config.yaml
n_layer: 12
d_model: 640
n_head: 10
n_kv_head: 10
head_dim: 64
d_mlp: 2560
vocab_size: 32768
activation: "gelu"
norm: "layernorm"
norm_place: "pre"
norm_eps: 1e-05
positions: "rope"
rope_base: 10000.0
rope_fraction: 0.25
qk_norm: false
attn_scale: 0.125
bias: "all"
tie_embeddings: false
parallel_block: true
init: "normal"
init_std_qkv: 0.0274
init_std_o: 0.0
init_std_up: 0.0274
init_std_down: 0.0
optimizer: "adamw"
lr: 0.000593
beta1: 0.95
beta2: 0.99
weight_decay: 0.37
lr_head: 0.00494
warmup_steps: 360
schedule: "wsd"
decay_fraction: 0.576
decay_shape: "sqrt"
final_lr_fraction: 0.0
batch_tokens: 65536
seq_len: 512
doc_mask: true
z_loss: 0.0001
train_tokens: 639600000
steps: 9760
dataset: "wikipedia_en"
MLP neurons of a small language model. Each row is named by its layer, matrix (up: input weights) and neuron, and shows model dimensions 320-447. Each number is 500 + 50 x the weight over its row's rms, rounded and kept within 0 to 999. Numbers have three digits each.
After each neuron's rows, "fires on" lists the tokens most often at its 100 highest values on Wikipedia text that the model never trained on. A number after a token or word is its count.

L8.up2196:444566512445529483548562553470523566475480440411496452594564472491495518454425466552553506499500508550504447524536405443466467409422485544475508586494576604563507496436467515376403530493622516525484465519508428529504537558514480484498533478441527470541538454458585539559538455568550529524528571401513497584455537521470422495534492561470492412477421519512496400511444551504442509558468
fires on: " " 29, "5" 12, "4" 10, "–" 9, "/" 4, " or" 4

L8.up2265:468406528490485499534598596504466563455551457584479487625474504512380495428464494541478483490564489514471541517468438432514484421477499460522490451431519648557551423425464574484430535556432568403488555471492400594644513559501527434516448537551477559590502498416602447496476501514494449466422507442456482590549505597482499488586549521459518472500440521479526509481514472449533419526511
fires on: "," 50, "6" 10, "4" 5, "s" 5, "8" 5, "5" 4

L8.up2135:498459561466420489512498510563435485480486500443408555494515557529479557570516521502511592506550420511498506496594411483488445478459492552475564421408499472532398504537595553404502471554449516506401416529441454470511461461557491538472511567471415600458546489553506505553518525476588473492474512622466516526571474533410434464489484534430528557536501462643518524437531516505563559450520
fires on: "2" 100

L8.up1398:435549564571502505515498490480503461558507464517468529597499553493460460476414387478566578459494464532663399563574588500488555438553509536541544472515585459600488483502484518382454423508475550449519500485472478464574623569408467489536519458544485483511494517467501488462495527477445508533495517446451558578607462473476439497493529551511480451422403508421517429567451448421473466475558
fires on: "1" 18, "0" 18, "2" 15, "6" 8, "3" 6, " through" 5

L8.up1629:524472485453672509500586603473524449402491462544486516546499409540513557527475478498405505493423401511572523516561436548516513504427558479413494546448461535506530501524465496506484502556467364414479505488490473625498543463491410488632488418413447510537522453605522510518444525533560518488405449465372579489540527400505468368555502438530498480465553551597504533466475527561429427516485
fires on: " (" 29, ":" 14, "born" 13, "," 7, "1" 4

L8.up1979:425528508516568512527508466489466502515505492424418455517453531515550464485405487435537481479491495501529466478507525496554525479514564386460462507545502458507530462544545488352497451440500526635523434486531467428566513491510467447398496430539467586466431601524520484493489561498459484489475502546438533499573491385465429464505524471551465407462556516548565498499465558453428468581447
fires on: " an" 87, "1" 8

L8.up1579:513493503367466540575584535460392509493531435552462494548474498544481460459478485468568506471475486558484484474459526445560461426462477464441570443509493528562447520423461486510458512506353534379410513477377489555584524540559499363514364516463517516543535434435514469567439453592548478489466487486409556489500345484529449503560540493530555527445442562544446441515492486535540505493454
fires on: ".\n\n" 35, "." 34, "1" 12

L8.up1112:443534535533504508582472433524423629495468503502626492443519476491589457459497491475553549529502444446528588496482448508504440511515435404557550451487437597530515348510560520512451506501467379585563507470464519446541524559565493504484397411444473583462514471528524463509461522447503456479490572543466503427559444494413519494515519531510549487495543560464599520503425485495514488439515
fires on: " and" 16, " or" 13, " of" 10, " a" 9, " was" 8, " the" 8

L8.up1384:574539555510481413533486488574540525563505513627489473445465546544387546517400449516516460446535478587537459426485545584502485530506466523488555521468528519575474482539487507502439670434481474471506431521468485498514483471517491467514520453515397510481507493511468502524421562488422524517529511555556493553589453551502480525498513536439485555400439454488621547599416400471526470508452
fires on: "1" 42, "0" 39, "2" 15

L8.up444:389562499515513477441524464513559469483425442489476551443525477472546454413440466596502496486497543566585394474517549592643527479485416471529562409452452443449403527538491450535512609464470473505469416446486499523509452526467469440501470575541506470481548555504557532504566488522418580562506479449578510478529448547419467446502544517577477475488435548490474442468404568441559530601529
fires on: "0" 37, "5" 21, "8" 5, "3" 5

L8.up982:425388507507516492504481587502488445509478512530489436465549548474429498534474533489489505482505519596511558455458495596473408506455442483486494416438502576454507503439415541519443478526527405468488556484408565558451537520486531519480518482514516548531440533517519424502444420471436539506567474510429457582515432470539516470461511544483484458548482561518519481537431526478577458504547
fires on: "0" 36, "5" 11, " and" 8, "," 5, "7" 5, " where" 5

L8.up1667:563497517478535556584572529587445497464517369436504542482474632516542577510493550554632472403565542526593455494483510534493462501518519544536514472478587464527478482435468542361536544513448462535534514510475509591533489624419453503385564470502435546540560364547549548553411563524507520448384484459491536493439435470371477477503527536529485462512483456555509478589528486476533567439502
fires on: ")" 28, "," 12, "9" 12, "8" 7, "6" 7, "3" 6

L8.up1552:590503522493475463548630421573513497525473536493421542474493541570504443448570497469511555443558469572379515533529498509555505481478559419428513619481407454449556505566563524522380531508470462491375493479541470497506496478486461511468494479548447512489506494571546534472543524569554432403404496588493479470528469480346432490558536474447484468514444459583488480553560445599560492543548
fires on: "2" 83, ":" 4, " second" 4

L8.up259:444406470408510479470462561503397437525480555417412524423529530404506556427484472531437517404549540489445461508451500539601492461524480528406518569497483559420590537499417386464524418543448427457416473442410567527448469501467540456538428373429467608496484570535486435503450556446507398511531559584422425561556479555430448498497463519506525551538483522508491495461431521458502521489525
fires on: "1" 27, "2" 12, "{" 8, "3" 5, "7" 4

L8.up953:540498552402592451547562489415451503567497457500411492522471629442585504494522470507455430536555494460603481519599409443557420464459486454487627571423484523527552478506319460442518575447499461485587475526486454465589512436434469445483442518540458542534481589475550502524470520492467535393497502518486486474595518510490489483524501628615499467431509527496465526471473552510494457511513
fires on: "1" 18, "2" 16, "0" 15, "3" 8, "4" 5, " a" 5

L8.up612:544521528469509540608412532563554540474432514538589442489507460486435459554546623575532526542496403513487583499420505501467489484574470510490514485436355516548438445518587534480458526541474471553499437483450458466470553453437530521535495473434415490445597490542528512523491495490478517539545488514603447481545493449531550470499515526430505436557469543473497549457520424352495495453526
fires on: " for" 20, " a" 17, " of" 11, "0" 11, " in" 9

L8.up250:450517468464453416477501475474527594432489523493516398543420438571562530440421521528461497518601530566505474508520471552609514412561491479511532539455552590493495552475503545518438543439483550502371538425428462546561492564446566419510447527538541582500554468461499468596427591498496503446472442485496533525633526538445478550482442515535601519614500625426487483506525514492485494527561
fires on: "-" 40, " and" 29, "oy" 7

L8.up1951:522448625374457432545492451446492521458471487371485566551527479499406552555446489491477529559512471605514589480534484438536475483474413530564569529408494536425388431611574471532475528464467535458471599464486442495559557563478587512492385485446513523547485609452447523483467491519495549454479512628494451550473474488452494516613465514485501508568499407567458562450510522447562514534487
fires on: "2" 80, "1" 20

L8.up18:519553475493483434510536377569570553526505565587446549458525518510434463421580506570423430434481439521589453542473457480460421487486377478472548570452431510455488502418542456521451568460439442452479502569447440502584418474550476487584524512508520605481438516545585465454498548597463530477576505515522439541513485485433538477345531508439506383531527490548533532554525453459506483518457
fires on: "1" 49, " un" 6, " in" 4

L8.up2015:477423542414556526503505463613373500542455473464572463451527543482580478555449524550448429488403509557628494466454482479533475506548421593450530437492450598523509467483535574482430417535474505476479454466471472456524498552423621460460486492566445499405496465527461507456471486431526484475493525498485499522493448425532485556608463682505538467462530531458448386521454433502477395516477
fires on: "," 37, " to" 34, " as" 9, " for" 6, " not" 5

L8.up972:505409502532475525496545441534451539627577481471414539504398619588510423433444468579477496504527538462528476398483541451533541492442461510443476514437409491546449402488526503405443594550457487548442529575453528493544520417458442482466511431506520607523448538562495472497476506567502477510462454436469492544522489510424522498496486523512431518517510585490467463469529536492543457490556
fires on: "1" 33, " =\n\n" 17, " at" 9, " an" 9, "," 4, " a" 4

L8.up1036:472480625494400504460479431515431517478472491487582504527556536479549533527557473556518546544554495470552582505497453452507380389455446572507550482462579566602531550504409503497450493518478527454504431488499449464509564505501473514462483455474363572575526496509442474429445451526515613543536515524550537486510411510593537525522501590448507406427564489595408435453382470549452494442524
fires on: "," 60, ";" 7, ".," 5

L8.up1750:459465581432457463515493490532464499475567504515469463440517421465520482467533455523484525491536429514542496500484492491470503436438457467463549340526593526579401515519467552442479517463525467495435529416481516589418466529533430521511523503513460660501569375472520471459516444493454529453541500544467414565491486516447516581438563529400490458477468519540474487596498487547498468513545
fires on: "," 31, "}," 7, "\n" 7, " as" 7, " -" 4, " =" 4

L8.up804:513576518508457473502444510514471548494476438426446486492514557467459471506577488505515529477618517554628563537437563494525498401489450471424530463523501526505387491467468494467516545467450445448531546479461477459585508560533475514515481452540529491577532512450515558499609504504441531425573586453465553542586475512583529504399526533495477497520475499525510467515557564362454436564520
fires on: "8" 21, "0" 13, "5" 13, " time" 11, "3" 7, " two" 5

L8.up1772:538512442463487481577540581529427552507562520467500480548445581499482559526580451527569446474624520483502502503475483571528521464515520505525586568528561552443548525511419489491533461469415493398475488380473484346649525490563547432463526506475494536476502453415526463568489550530510538468509530494426519498467528445450458384570506560496519508485567523597536448547485493508534466523517
fires on: "0" 54, "5" 8, "3" 6, "6" 5, "8" 5, "7" 4

L8.up2031:516535477451476452548487518455416521423456485536483436562479479559477534543496483630536577440490512536507475363545427438508449464407476536462492485409546574530522483524451491468493492409515449443450551370471480559529511580528467451556414423466489549616472519516509495551408512578465519490473516460411589542520467471422436525521455465414604490440463551561410501513456503475489494514553
fires on: "-" 75, "1" 5, ".\n\n" 5

L8.up268:459486491531579504481538538535520454523571523509397482507385522439495557501446444524521573487590546578525470511539486578474493503447415531544483418559456576458457551487570527471469441526392507561538483470434490534475505451459492505407554455429512553510632476567486502474511584521497531489492497453453498572497500452499440515493513473498509449504494481489505566483475438524499430450497
fires on: "0" 55, "2" 24, "," 5, " the" 4

L8.up1289:448468551448578448524458522619534449449423461474492564461513563471544585594559542475539576521558394509489531553522531450542472453459516448493595522473515506432464445546530520622488510423440515482424464465487483549558425481505461504543635536546434493493559479538481503566467451524567437422569458582462408469478443482430468547529453517506463509577527543507551578492494471584508525465495
fires on: "2" 84, " He" 5

L8.up1362:548522370391576451475508511497464498483520417608464431414497520461511466446501498571452474457557479534520417486442521495487551456394503496449531474529518500400588470473475418566520549469496420602497407530561476539566511586460428483547388574528510518550520556532614519538457531432478461479484452473483567482523494472452490438453522645554556523599451582478516399497453480562522552579491
fires on: " in" 28, "3" 11, "F" 9, "8" 8, "5" 5

L8.up1506:514530520515489442498636428519505540491404499495480457545461549422555548493502528609501476478475474464574471524493468632524474513501462517479614507489534521596538454485408511429521528483526605457541542508519425496492519556522468461523374528421568514536549480482534479526516561518487599484409499457535469546501489552506373486457506544497424356460491470552507496479448490488463468469463
fires on: "2" 15, "4" 15, "5" 11, "3" 10, " as" 9, " of" 7

L8.up2349:512506560523487438479532549438506434489526563479461405452505447463464581475498506567516473548483437480583509521494468423457507491457434580524450378400506490457456451416576440483539510485488492504557573492442401533440410441443479450459572506571452542545640535556474435522457620616554444488514524503539511530557529465486455487487536580494609495479546503469503534490543509539493486504582
fires on: "2" 62, " J" 5, " their" 4

L8.up357:576403521482506452523493472588512497360472480394476490533507470415511459453421477598501482480503501554493388525541473506492515486474468594520472507533507489494563497389460558593543532443520542436481556488472458554594472485444565429451518510515590500451490594470488462558557508551471503385451495482457453462519532564461565512573559528405503492479429492456504572513427437448552593507549
fires on: "1" 49, " second" 9, " its" 6, " third" 5, "2" 5

L8.up446:516424573518459552465407429496415526511446537509490517526482470536448397471500506498472518522399539497495500439473553555542535508524483464510530437500444526493443466454425486531512503511481411550517480485512574526610489509472520494523489457481472616481519521491595462451436460536570421589493517582598414555493516491528538421543567533522483506574456506543480399508427425520462430407590
fires on: " (" 45, " =\n\n" 10, "\n" 7, " The" 6, " Hispanic" 5, "," 5

L8.up1345:486382535403459509528530453474432516516487473471536519543470501554453535455576498534524488502593417468574482499548440483543457468465426509450550428443480561543538517448548560553497481484525572479419431426493397499563426489617435419468446531471459544525520493480519492596446514500551415478546520677495544479547494498528445471618577542517563508551518593595487518462477518508433499497463
fires on: "1" 42, " H" 7, " B" 7, "0" 5, "9" 5, "," 5

L8.up1339:415443516489477532593545490558511489485511519410488433483540535406496506556567480348476470489573539498547450502501436542434458471592407479490536376478496531414470472448435538475481436515482588465436482517528444537496519515466423484496591512475484507421656484563557501493550505555490505448548550456485507514507495556678470507527460513435453467501492474522503446612438473551480368460471
fires on: "," 19, " of" 19, " was" 7, " the" 6, ":" 5

L8.up2139:526402529473466498591501559555473442483433511436532516474450524542460543539490464604549456521493430469552508433485484486481538435492417614428549458530537495449437526514639425473460534452583476483481551532454456463553467480405593513575500512539466558525505494586568469562472529483484443478483536545510481495555496510500524503492531607519496424474488525521586530514510488537463539471505
fires on: " of" 31, " in" 17, " and" 7, " the" 4

L8.up2019:535402495510488453523555402537495530439551474481515484489510560539455431459545500473464527444451471492503409501559564441409528517460353555561538642576496503497506428540476491509540525531615487540524592510391492589556409467473552440499556531482480497458472522456534522462533577543478506445390482514476481598552473477402477569472567584507523511538476511467556461460418450499561537557552
fires on: "1" 94

L8.up1758:483420504502492549448527532513390509467491554455495493423587537407556596496426465549437416546547423515501444481486512580523490421493493434426484481426522474489498588440538442535441450546511430526540538437560547449558489638441455457478568576616528537525511486509556531488434476479491557522601451512421515472551464542496466514518523515555511515484488458534415458599462505446577438448561
fires on: "2" 64, "5" 10, "6" 8, "4" 7, "3" 6, "7" 4